config.toml
num_hidden_layers = 15
hidden_size = 160
num_attention_heads = 4
num_key_value_heads = 4
head_dim = 64
intermediate_size = 640
vocab_size = 2048
hidden_act = "relu"
norm = "layernorm"
norm_place = "pre"
norm_eps = 1e-05
positions = "learned"
qk_norm = false
attn_scale = 0.125
bias = "all"
tie_word_embeddings = false
parallel_block = true
init = "normal"
init_std_qkv = 0.0278
init_std_o = 0.00507
init_std_up = 0.0278
init_std_down = 0.00507
init_out_by_depth = true
optimizer = "adam_variant"
learning_rate = 0.00107
beta1 = 0.9
beta2 = 0.99
weight_decay = 0.12
lr_head = 0.0102
max_grad_norm = 0.5
warmup_steps = 234
schedule = "cos"
final_lr_fraction = 0.1
batch_tokens = [16384, 32768, 65536]
max_seq_len = 256
doc_mask = true
train_tokens = 350100000
max_steps = 9568
dataset = "wikipedia_en"
MLP neurons of a small language model. Each row is named by its layer, matrix (up: input weights; down: output weights) and neuron, and shows model dimensions 32-159. Each number is 128 + 24 x the weight over its row's rms, rounded and kept within 0 to 255. Numbers have three digits each.
Before each neuron's rows, "fires before" lists the tokens most often just after its 100 highest values on Wikipedia text that the model never trained on; "fires on" lists the tokens most often at its 100 highest values on Wikipedia text that the model never trained on.

fires before: "|", "\n", "l"
fires on: "\n", "il", " O"
L2.up225:125112131185138087133120120138140142101108137126109161097158131109189156132097112137143139110139106148105114144147114148120113137146131138127138118096075166104104153136123109106141101173152087097153104207080107121085152103142099104141121112146149146166134107100119133128131143133135151100120112144179133142153187169100098150115104097115105101152095132158139164167149138123105143094142
L2.down225:130161149147148127148107126135123091139152099119110118137122154142137070067145084131193143111112181122126150119080137098129150128118114142130146132137095122150148122154098181138153137158145095175149153110115152168136088160097196143121119141111146151154099085132106119107156122154081138090115089161113138133139110128128130131123106158124131145113099138096142139111131135184149124114153

fires before: "\n", "|", "===", "=="
fires on: "\n"
L5.up503:133099127130191041134103133141145102153117126135084177096122136163146133124086129069136148114171159179092109110159139143126091137147114159137121101127112104113143124084144121131136134152133125139136102142139106119104117133147126169154137135143101175137156126143121103128103125142113146112123106138128127126143126114174144173061159116110150142116124107082120154162119108132137140114119
L5.down503:157155146171135199141114133126130129116069118120136080147125128146166112125109134143180162142106117093099150126084107162132144130111131108135102173089169187140116122129107146090158133156145091122081113099125132150120137135158149115118111104110132136171113077171138158121159103120112133138128138133163139104100116134138148130137126144125109102113143124123096140112131116157102163124107

fires before: "\n", " ", " +", " 0", " −"
fires on: " |"
L8.up267:124137101193147140157154101127117166148094112181106139130139171133156124111135118126089153131141115136110116133147104150126121131122125123186147110148123128130157115138118140105157104165144132149122140138091100115108146161129137154116158119130155090100133115109130163130111181157132146089172052110174104176155128159126124103141093087102113090149125152132143143072125167094110110165113
L8.down267:099131145138139135112128121119122124159130076133136133085130113123163113122143141130132132076122128155091113144105049123118108135163140143137122133133135150068163098099129140150166152140141095118152140123150082107099094133126187142138128142110135096103130156093109180173139170118055118122170104181155129135104142131120132142115162141125117139136137142118157142100148104102116144139113

fires before: "\n", "===", "==", "In", "==C"
fires on: "\n"
L4.up443:105137158174117103141118119123108111146117135142105140113130138132119155105128129080127159093128101165169152153123131140143150144134141126163114076095138152160149115167124102142104122146182128118146120155138115159105128099109089188117176153119093136189130141125142143171112137082129095098099100116190116121112089132099126102109149134113128148119141134091137141138121178105151118116129
L4.down443:150137120088141148141118141096133123164103116146169100153185143116145073153111176101157119127083144142166150106128100108100137150131104112146157135091083152125155117152135104107129116159140091128146131147119157114126101128161146124130141135102165105124112099154118102124150124141158115160143146107140169141138188123107138114138140081134102108127091098162093102112148134108153153135100

fires before: "T", "k", "ard", "E", "s", "+"
fires on: "/", " Gu", " U", "C", "S"
L4.up5:129146152103123146125134122139120088122109115129124099114147146169126137080092098128122188125138128150105137129130134153078124148112104153187135116082120125132127132136163157126046128134077173089127175142141125144141181131119131154100149137149090106142110136099126165157116144113093143114115088126125118138133163132111103073133117150135156149124121093155162134169115082121115116148106
L4.down5:098156115186115118151134097103142168105099093116139093125110097117121137087148144168135150132154131108143110098104156140171131157115098066129118136117118123156131143073113101152148127113117194093162150154174138159133133126147119111134138134124104100129127103132140118172115146162131121139118170116117155151083101153112147085143133149128129144091135109108101122118138142145137149103085

fires before: "\n", "-", "|", "A"
fires on: "\n", "\"", "==C", "\"."
L2.up94:114119122131124119153100132135129134135110122141083149133103155152149155122125061118129126098163143171133152101089170144068109149144152131114134148118071169101152107131136108116098109169127115131120139179121118129099116147089091152106127133120098135146116132116137115153164145111111156126135099139129103154116139086138091113131163131067148140151155105095162169133097098152084134081131
L2.down94:118140134098114138154114143136130093108117131105134116103180164116131120147106110069113113144090089096085152096113117105126150116121124134122150144130150177136161126101120095133176138148132149150120177095076124164161102121136122103161150135093130087125137141144145115109141109082091124157121097167159146126109148181135162137132142110151118132115091134177122140071105125120136144115156

fires before: "b", " cent", "5", "2", "3", "th"
fires on: "ath", "th", " 18", " 16", " 19", " 197"
L8.up161:142149134151093145139156125164154101128106123123073115104157135103147118106145131132140190077150105147129119109166147143098114153122118087140113146115128140120099132148123151103124141170123134118102153185075114159166137112089129177146149143142101108137135114142129158103093125124082148079108131126179142150112108117125137099124151127107144092118123083139081156135068159167114121146154
L8.down161:104091148174122122141134148143112109154089129157117144096153140107205140102086111143199173085123112189122159130131114099132113137154158108148137132132115154095131132157094148144131087107138134153172144122137106107159164139101131112172152116110138163124124099174131100131113124139133133143100115147110105121110078120124116118132130124127096116156128131097103127094123130153122137131117

fires before: "-", "\n"
fires on: "\n", "-"
L2.up203:089149140135108134153128138145136133089118120136128083139157161120157139173117153095132143092093109135137124130166130156087122110148130108119117107094105095110159127134174118163153110129139127130103149122085116099103143119110111112096100187092145126173117128097109112140134147124127163073154193138154124158125145159102148151158161129105102156142146141096133153094096121105147132125099
L2.down203:107102132112100139109141130169179124137117130082143126134092121161130105118142156139135119127142131135131112092113138088116134096099069098098118138174129154136114107142153143152125100137109135139147184096120111118158190142142116143172117136116149123175144124114158120168101119146133125197129078084163146141084118105107109108140144155124124112110108124152137101123139139135149143134138

fires before: " |", "\n"
fires on: ")", "°W", "E", "]", "0)"
L9.up215:100097145186116115118125130129135125144143117152116147124128100132140159100122119123124105129138131126113076101106115138054163161133135123151122149134119111116144138155117116135126071136128150114151092143159098131159108107099132160128152152170116127130117082145131158150098144121106163104128117111141154169190104146122146118128168121128148127134062142121135147136096131072139094129176
L9.down215:085116178090122124123125139147117137143130143137124113126159139112120062140161132094158113108107156110167126123170132149130097194122126092138126103130164093102128166144125090115116148160133101159132120097046137110134114121133156131109116127127158136149122144145124152111164132132104131173131116169083119088132155152133174120124117103159091118100145091121119166138145120163181143117122

fires before: "\n", " |", ";", " 1"
fires on: " |", " 1"
L7.up277:134156095127108161136147138115118138138121149146128145139124095110184148088138072142097156130104072091082119173099108141127124098138157101192138091141112081111107127154124084107153118175121160145105131132155097129144148150121113166069167142128109111111139137142124134091121145141129149160128174091171154140155111122120121113156107104135115102169137131152136132131122074145151090122149
L7.down277:140136154147180144151107182111102144157170094114123115142108145129152122124155132134138149121163130096124174141133066143142110157112120127129116107129135119165060105094093117167139146145138136129128136132095108069074104118096174126106157117122109083131148130149138146110122115148126115150081122122110117079135105152143135122149165120096101145169099112138144135101117150122125167139117

fires before: "-", "\n", " •", "="
fires on: "\n", "-"
L2.up45:107106144110137157138126122174118145074090085090104140155149118152140125099076178116137146136115119126127139154079132152084141127142148123137150142115104072113133142127190124124148115075137158143119149134120121116130120135121121120088110140136155075140140116101126140130100164098107150095120151130115165165115136163101079181116152141144106135155100144153091128095127088109159148140108
L2.down45:098099154107094066124124127146117128099116189140133084167101143118115100134142136130132147113144169119126084108107127079150101099152098103095129120142149124125140075114143134132155110108163117165121132111092106145106161104122166155154120134090124166162128136135156139194086111125147168162149100148182101133129108111075119152143137148116143135096103149152151133123109115099146183124130

fires before: "\n", " 0", " 2", " 6", " S", " 4"
fires on: " |"
L8.up146:149145103170140147150141127138131165143130135135136174137122124130173152092096142154113144165118101141103105169110106152089129093145135081174109066142130148148098096112101147134110108164146097156123163155110107116123160155140118131097152145091124135107123140126116117129133128161097159082120091083144090171156145150122101126132093079101126101130132171153125151105106143117134097155109
L8.down146:109135156122152150140126130115127145161172100130112124066105108143137157129144143181153109112181093153100115170103106163135064157162154126133155117113119114096129130075091095132162115150152128150119155109133088114128084127102152120129154134082130117103147177126126152125120119152134138118106123148145131112125106132111136131104126152145133103162096164143138118134148112145131131138134

fires before: "2", "5", "3", "4", "0", "9"
fires on: "′", "°", " 18", "9", "\n", "7"
L11.up49:114112116172166162109140150156171124076097108147071147119139119120161118087111120144144162126170127143064158119089147164108110136154131133144098156120140158093147139169130126130176113128132161177163134153111091147148145108141131109136191111133125148156117132117127093110118124096065140131109145091106103154101127109116084081116110136113143147152110103129106149137110176146134095148136
L11.down49:056095132142113124144139161128096141117138108106096092136116139132173116116127114153173136118130104153117178136128113136156134080136116126156130176194129175150102110100171158129090139127138155108135108146113143121119166142122132117120130105125090167132130101143123100104150166103158144114067120121099107136098085089149139133127149101092135107108167120114141133119103158139112134128115

fires before: "\n", "-"
fires on: "\n", "==", "===", " =="
L11.up178:125115145172099142120131149150150107131133118128126137096102129130150089090096151119134182116137126129114142143141140154058148137148071086175107105127095115140159111165137134119124100118107136098117150106129120161136096141131119180138136125125117086127141141121118125107136129112098167093137099156119111148186130149083124112106129158084114121122120083162139188100104141129063137130129
L11.down178:117112168117113092140110148170115126131176108171122128099091100112162171127147159122165102107110070157129118096156124105131144117126103091150117076153136149114126107140087154111123117123144160125175114103141101125123080108141120137169115161124140143128145145154103134104137106134159120150099075163120153146117156150115132146165139170132092107144108101162139121148127137148098140133123

fires before: "1", "5", "2", "3", "4", " used"
fires on: " +", ":", " −", " not", " U", " N"
L7.up307:149116123148112163133133110084149155099130116124068153136151140107139087091109130132132114124116133120110091153132119154103115146152161117167108168183156108131137154131109146108121084135145139108115129119150081140111154089145105146168151122156129164146128099130092100174137090135119142138103163109091105121165123114150080128120107138102098111074090115156143141107127154111151126082138
L7.down307:118073105101156164123141108136119145147192114136157109098154110117159116117112121141185127117167086120094138148136173144156133113094147126110081138157146124124142147141150119114140130137130075136074145133139128123142113112156137100150133111099125130170188146144113143072183147130130102079124117140125160116096140094128148124155120130149112112104096123131084137133094104143110154135137

fires before: "\n", " The"
fires on: ".", "\n", "est", " season", " ===", "s."
L5.up186:117133159127130137154142120127125127160130126098108065114143097120107102080129142094126151082133117158168121166153108144113105149144076111143116130150134126187135154154132144143108115132175140148125159116100082068143100138125151196094133120124108116161156126128121144146117147130157128049138099106137124140107114199098141111116135118109128154099082144155137163105147132118119135144129
L5.down186:125121189173119142092149152123104121136120088125161205143056113141194146138132121122158186128143098114163125115125132143150147147126064090106126122121141099113097102126146085130139140128054114108122117117148122118102082126159150134105111170152110123152159149131107127118134111161121154117139130163152122129127140112154117190147132131117144128145112131126113132146137093095127142156086

fires before: "|", "-", "\n"
fires on: "\n"
L2.up473:129127141136088177153149122148131169136099130118122151118144113116168109121115138119139159144047095152134106193110130159102122123134150138180171118162111136137120162128130122162173104139096080096137123175066111127119147137139119146122150117133126130149126110114107162108152114147114152083143117114161141132121125165100082134158128118129096120097146127213127133141117107155115135131164
L2.down473:148152123120114096133114175084115148118103120179114172110140135115177132095134134148160139139121133107108155197102126077130103131126118139128117161159127079130124143149119154117097128106169104135205137161125130137074108139099158164124135127111105147130117119130136146154113130164129100118129126096151096127154080174116102125099166123091152158133114151155159133136134140114132167132126

fires before: "\n", " The", " He", " In", " However,"
fires on: "."
L4.up276:117124112112106115183137102095093160163113164124116088141144163105126119123140127099105123088109094142161152117145128143125144113095139163202130114099136172104173143102104092143111113149153112113155186093136113097124143130120143152142145103097124129171130145105162128094111083136143120124143115091159136107123120134111134116163097124119139136134138128131162163156154139153130073120128
L4.down276:105129122125110137129113145121137109133150096110100122130168177153177130105139133089142170084132171166171142174139105071138101143093104125157139116141109116112149119115110150177120098132104115132131136177145114111097161141162154149152124135124117114115143108113129168152147153099133102116152148160136135115142107120145111147166137144087113139109141144101116157104154137103157144131050

fires before: "\n", " The", " He", " In"
fires on: ".", ".\"", "s.", "\"."
L9.up584:134124146143083099160127122103101105145110158148079116157147175140135119073132135084131160125105151175124117142137141119113141136148105164161170136122133125121121125159165160150133160164151124119124109118170092124099099113116105167124131119161088121115122168115132107163154094138127132115165131113142162148142093154147106097127144093059145150128101164170110165151133152134127088119121
L9.down584:138133127145116128128119118117114121131106141128111131139121134140161134124148117115152143121138133136122116136130103000116130121133135121150135135128132118128140130128140145133139137124141138128121119137130116123117136119127130152132128119143127127154116123115126122144127131126139122131146128107131142134132106131131103117123136124095134109117128135129126133111127139135142111127120

fires before: "\n", "|", "The", "-", "A", "==="
fires on: "\n"
L4.up413:130109127173133120125116126133129141107120106112111124132134163165125145121134076127137119123156144155077143109142133140114107120174103170138109118115116133126146129130134141116110130171144165121092137199126100132074125112108083191128117142142069135166110115112130112163131115136117129115127112126149079149150173096151110116098139133101152131160116099085128128061137150143123133147128
L4.down413:114107130132110143148111144145126152112117155140176089125145137149167083108115130099130139169096144131095142140100156137107135093112114104085123145171100148135135117119129133102085132135117105128102155104137154140114154128102144124133124130115150105128117092163128166144157066120126133127163108157165100082145150187131117133152099113127131106137102142131110117073133187117127173087139

fires before: "\n", ":", " |", "^{", "ing"
fires on: ")", "}", ";", " player", " man", "%"
L4.up620:140138118139117148125133136130113118149119112157127130156146120149111100082136111131107113134083103194129120190137114146098151116073144134137080118123127082082143169093144119150177127132118157129100136139138116121078096131138106143125156147144147083162129156123127085109103171130123141085148193108090120117151149142159104150126187125124125130131168125108116133076108101094153118130092
L4.down620:115120138127111124131127136155152130149143085143141122093127130092128148074173128107117131104123120149126117199142103135127147121141177153150157128168131077049147104092132172136085124123116134126123108142163114106157140111133138133133140119145132112099103144120161134144125161091105107104078122144117124112155127177133104170112144154098152119170120123119114108090110190089118095095112

fires before: "\n", " The", " It", " In"
fires on: ".", "s.", ".\""
L8.up32:131116124166100110152119096119136105158099163111083084173146145147135103093129127089143179107103146163117126154135142126082149126151090155164169141105136118134130145151180158120138162152150108132105104126154098125096116113120109170113148122154097117133121173105131113154136143140128117110157142097105146154160131160132118122140126072078156147147083162152123170162130136156147100134119
L8.down32:135121129145114115134136138117114123123116133122095124154121132135140133107122132106206137117122127141126127133129136000107133133132116128143140140123118125132144127135137143135125129126138125122117117130135115137129111113116115162121122124145118124141146133120139127142132115139134123132142139122124129140136105136128120121128130104091131124120118142145134143131142130142123111126117

fires before: "\n", "-", "|", "T", " ", "The"
fires on: "\n", " |"
L7.up350:154116139168089161144147120135143156068091120106076138156165099139142104150124115112138174112116098129156149162136123151086101102176096129187139130163161130135128117162111118094154130132119146111105142147110103129127149157122154191131152150121106154073114124133105122122093158155114154106123117131131111099152133123129096108127123135102096107124093071179160189126091131117135149137110
L7.down350:092101115119131130124094131142123106139108098166122131106147116135157143118117121133171146133071130093082168109128151123165135134060157144130167077128110119108138160125167149134163136129119108131175169108107141146152107132111116149114132151134151120156115089148124112134163106111134135146127143136093098151140150159123128130176124091093105112156143113131154087141165135159107115092113

fires before: "\n", " The", " In", " He"
fires on: ".", "s.", ")."
L7.up39:123135139149072082160113091129130116141115135099089136147141122162152130075102131119130168114116155126094123140137149143092135114141108148155148120100159123097123102159144167147117137130157124125099109153154124116127116107131111180105143109132091142138126161138133110156137124124146098094134141136111144153132114141153127128118105071043127140116146143165120170130145132157094091140135
L7.down39:152120132134130126160110137097133120137114139133116115151143138118135115119117119088168140114110126137156152137119130000126142141122127151141124144114118119151127139123141159146152120155127098130110110121145130137117106116123103120154136136136124114128113121110138130133146115138131127139149150106156131135144124146131123119141124102101136140127130144144115152146115129140141119109104

fires before: ")", "C", "S", "E", "T", "+"
fires on: "T", "C", " (C", "D", " (", " mi"
L5.up436:139133130159065144131116143091117104159110121110145114125132113134135135119107127145141147097148121178134122148116137158083097147108100110167115123124102147122115117157177082091117149115096164078100130121135119106142172096089104146128078085144123115140150150138140133175105167127107156152141166133075157140199088129125103145146122116124169127149155161145128132147122098112110089127128
L5.down436:153137128142146104138152140162130124131146115127129160100148120106146135141141151049182136132122135123139091098146136097091178138131148131112163137130105120121150126116091113128138131116111134123126162123150098172071110107122132156135133131089147149147155118108133123170139063142129149093099118175099150154128069134118112104128163099146122132137106109113142126151110156144173112091178

fires before: "T", "S", "E", ")", ":"
fires on: "E", "S", " U", "D", "T", " (C"
L5.up137:152118145138109164117113134083125147165148139135083126116131111139192141101075147099145195114128115118134137139134166157096123173111139127137165111159105148115113126134187137110118127121106171099112167170076125137171159105148119120111175093122126087131101121102126158131112144078101124120120135106126134145129114152113101076121134127142141102167119131147161122134122119119124111100157
L5.down137:125123109145129141114125136133136101109153127157117151113120123110074160109137129099123086120126167116135140130070094141128145121115139132151107115192111108120122144162097132172129104125114125127137118122146127112172133144117111096106162114188091106128125113130106158139134167140118161123150135167088095147107142142140149121123080149100100139179192121150117121106099076142150165100115

fires before: " |", "\n", " over", " km", " old"
fires on: ")", " and", ",", " or"
L5.up328:091139109122111147135135139124139100142115141147089092096151130107141143092066104115110136151165086172145121120105113150118146122149159145159156126152148133087161121128139111119129163132130185064153123151115103147132161137122126103171146131126158091129092095112145132117117182093111087123139111088113165152145167143107120134091129123137126115162120144091115119117129163121109105129112
L5.down328:094089193089152137144129153130138113135102141125143101100127145101122109152115165130155128146130158120146132137137110123134147207135170148119157082173132079144133104124065127117128099167094100125148178080131141121111131129132123104137146152140133135124138122123133130209130173097118137087102114127120129118150148120153139131115137116127108138123128112109121161091115095113166121091107

fires before: "\n", " "
fires on: " |"
L11.up562:128152131146147128183125129108139138112069124107093155138140121135142118076145128100123165106139106147154128126112096151126126142119091130191112138142178119167152135132162110092166123151138149152103162160127103072144139125107157173134135142132112135100152166115135119142112180148159157120160106121122120120163103157128137140144121113100118081114111101142159132107127156118087130135123
L11.down562:103151144152133185127132117156110106152143117141111150088138161122180155145147154107107106142088131113103113208115000095099117147115133139133144146156147128108145133115139126124143141102120112127122123170145115123126115081156138143125128143127114112097129109137140122113124139174118153149127130133131149143148142142149154149116133146099108121097148109144145154102127102124115149155090

fires before: "|", "-", "\n"
fires on: "\n"
L5.up335:154132161144153135153118111133152133145117123112117139105177131118144111129091133111144108154078092173191079120130128147091130116163149094144148101154110125099169163152133125114215098106117124142141124141100100137136126105156138128109151166110136099145105119140117132094162102136096138121113098139092159161159098169116104148138155140110085110132174138157102132139115130122161089142148
L5.down335:123159155089160134165147122136118138132113121155139129070155090146108107127109118121184119138115127115143103130140132107124147155120124072117108125148133113093124157109127157140117142135105084098178172107120125119102116117086187130121121164109175126139126136133108137169183151142109101103077086176134122136124166155095112164118119123131107145158147112113091108033141194137122152111118

fires before: "9", "5", "4", "8", "7"
fires on: "0", "7", "8", "6", "3", "9"
L9.up394:151169101150133132128142098107133137149097164147165130136151126131112152133102148157129124109165155116075130104159162156064139124180136145111120127097143136137118138132141147141128110110105123097124100134164135160090132122133117115090120092145126113147128114106118171151099097112140135156086150116107123092113101106101087112148117100112135125172187186110141164144153119124174112129123
L9.down394:081093113124140123136147128134159116117133163102121129134107168126167114117125123117163147112120107156090154153096126145155137100146129107124113142147143187144161138117138145138090134122149111115119115094088131098180123128104075128136161140163111137132133147127178115070144149071146131116191051084099115113170139132134146099133128124095135104096102108102135106131103137144111116128121

fires before: "\n", "-"
fires on: "\n"
L7.up392:131092155157096153157132127145133120059108109154134157118162117098164143082155131110135146131124080163135132163129120151107114141151127130187143130164120091106188145175127159098144105129149120127102108187112092081129112142137162151112144134129088105111132100110138132103099176138118139101108109117123130127138123146109089120133110122088115091122133122152154170124112102123097137178137
L7.down392:142188136086147118118154189112123179131125157160131145112130120105159092108090148154146118151085117115130105123173126147141136180092106104125111138120106089096102149114139120141155114077139107113190126162143118098095138136125150149122132160142121109134105118112092139116144133131117110115115123123122131142142173143162081138140118110076136130166157110143113146121129143118105147116122

fires before: "7", "6", "3", "2", "8", "5"
fires on: "0", "9", "1", "2", "3", "8"
L9.up583:102142141179133147106117130127142094094136145131117129106163151096143152097133129136085178123169124125118139128113192157108110103145104186160097122115132157127143159152108129122151172129152117130140132184126148199107119144114132111090086101161102157142127085106113129121155137113144146127121133146120115116154143136111121123170110117109098149198110150105147175126152137093137139079122
L9.down583:114110137102070116113141110145179139157119132132126132145126184122133083152130116146144125119156169126147154129120102097094090108162113122119121167094182147124141122136136147122129117088173130119171135121125142132138122158114121137100201156100123118144123098131157142093164077137088134169114112126102126128158119113096142130128086139096120108148175123116151147145117105098120111165136

fires before: "\n", " |", "ank"
fires on: ")", "C", "0)", " sc"
L4.up101:136131141123171123121111141117146111122136076137140174131133105154156134099120123118126137115099110168101125123129116150104096118138124130145088129149087139088130118105121122168119157161093145122112129129164103126125156115148092154117107115148154112154130140147101097164153194117173138121088114123106134135145171150154080160161161115123102132141135117118089137153137093085104050127127
L4.down101:094163148128074145137129127113135115159096136130141125156103160103158150089140169111126133084155177137137120122139121123120116127100106174138135081123165124143110181130101129143138186099110088106145089138096140093156089131119153102128131128116119078113125164146137131135129050113158116162110134131102109106144156164125121157120147122173113122114137122103137130086154120133132144126171

fires before: "|", "-", "\n"
fires on: "\n"
L2.up546:151153135114138118146141116150136109118109126148113149113166164180170120154070152110139176179077102147136087150120116149114116113125166125135188121135078087131137156123155129141178122111113140116126125145097110103125166096143105088135143086133120133150116116110105142117172207135109148126110173109119132116155124149083109178121132106131082134165125138130120129151136126140160104113105
L2.down546:100152149132129149155139130155161173178126140118126146137062100158134085139117109106190125119131137124143099105089136075112132098127089109108141105162134168119128147109141165158143151140092122147152162113089132141091093121089196118148136151097172155144132133135113137129123063157136140118125097131116110145121094124129128127133127172125140120114101165124123142121126147147135152125151

fires before: "-", "\n", "|", "T", "1"
fires on: "\n", ")", "\n "
L7.up141:113130145132089138135150146140097100139093100125110136117176132148149084138134156095133158070092100129132140152140135141090142145146108143247128134080148100098192142133120147157181133133117118104123115146127096142111150121151128181116153128147103124113142140094103146138074138141131140155106119092124122110135136153101109107094136128132132129129131077141137184115079089131111119167107
L7.down141:135153150111128152127128134172117133129110150143101181092144125107132134126115100131175091101111096146088128112148121105113107146119125103151088106176124118092116160129150136126157146111163147111196129097070171126160125109067150175158137150099148120153101095074138141145143113127138107146119102100092116131105127140163134176143164109125116112119118119116148151120132165168088116127124

fires before: "\n", " and", ":", " of", " |", "ics"
fires on: "ist", "er", " player", "man", "ctor", " medal"
L12.up132:095124110166148130140117123079118109159149107151125126114119106108144104106124115140116120096105135165105116145105112151150130107104120125170104165106094119149148128088114147192096130112116123117087111140132116153098125110130113179095125131157095104152112137113149116157098141106109114162129155091095131126159138097157142136144132125110186131164135132167086133121066147127176095126109
L12.down132:127128119154158129139131099110145131158130116125201155074136127110149112107128105109151147101090105167130170115149156152123135116090159114111132100146125097117115128161103142138100108140115114112153130118146084152144119143102141140102135084102093177146095097126151161119123148132081125074138089132133139066103122147115146103128172122163144120126133120154111109149121081089120130168136

fires before: "-", "\n", "="
fires on: "\n", " and"
L4.up46:099135139142109200122131113165128111119089110095096167132147117129110131087105153130132171100097105100113114122130135148094115134144168126144167140178145129092114129156175116162135148107080184118094129130122077114120141135130104108140132136121112106148107120109102139110097171072127136103116176150084143157115116148107127105108115135130133156142164115116108114102106152152104156106114
L4.down46:137153130088088124116119104090133148107148169138136132168083130120116107147129146087156157136167164104068089140144127127130124108133134097092139105133129169186123119163125116170144116117148140128120161113134138146124140096102144128153116122116153163151127160114150101127125072114127084151189120149173140133117099124096140138160125164096149126137130164104129116157154149103152157093161

fires before: "\n", "|", "-", " G", " App"
fires on: "\n", " |"
L7.up368:113087135182106116124136143138113157113138091123117136147153136154122138158079090112141137071159121102071102135125138150078112078144094188148144146092153114127109116143138102137109162147133116099097112167135091110130141112105098199093106170174112146130143134105101138174116134144097133135120163130127114105169156134150115139133121140138119118164118112111122143131129138122118109117060
L7.down368:142118120135136142104108149153142123134078106124134103108107134119138085135126089134141183161101094153063142133089159158096175119095139116105140134166117168135146145118138134126134150155147104155130180122063102118128136114069104163147111118130127122153156101175159078114157114100096146158162167132125123151135101149114136113149117112152110106160117148123135108129128179157115138153124

fires before: "\n", " The", " It", " He", " In"
fires on: "s.", ".", "es.", ".\""
L2.up521:107123158110125113182147101128113153132113171124137128168164127158113100152136117086087125166080085184141122146131146132085145122145145131153102097122120139124129162140158141128129113161109095109129131099156113118108133140116131181095140101093138131164145162126115150160153129127132112087174117128141116126142147179090126119132091105098134134099127118166139163152162135188112104107139
L2.down521:128140125160110143136097147108114129146117128122110103136124156115135138109150134112172145115143145141131139141131146000123160155119115133142163131127120141122122124138113145133098119133121128138152092146143092124126139113129145169151143090144098121111111143147133110098121149130130116166124142121117128140131126114157099114145116114056122161139140153116143153153145130116112118145125

fires before: "\n"
fires on: "\n", " |", "\"", "ut"
L7.up543:169166121186143184156133103152134099128113140154122125141121102084148159069142110154132158135111091122122139157108119151134148155144086106133107106159145099158116102156124125102111120130137130172105131157157111136150111122110147181083140108149060144110164142142144125111102182143127131118116123110157144110124080098078120147156122095095135111129086156155138160101115143110128128172134
L7.down543:125090103126119136105138125110108115145119102105101113129121139157226133120109179112149176126161139168096147132114089143140103152130121145093110173145121171105128122147158115120092104153130141106123153158130112130117061150105145115135122159139143137111128138097138118135072150113116135120153095153140148128139121140130131134108103129092156093131132133128184164153131101105102144124110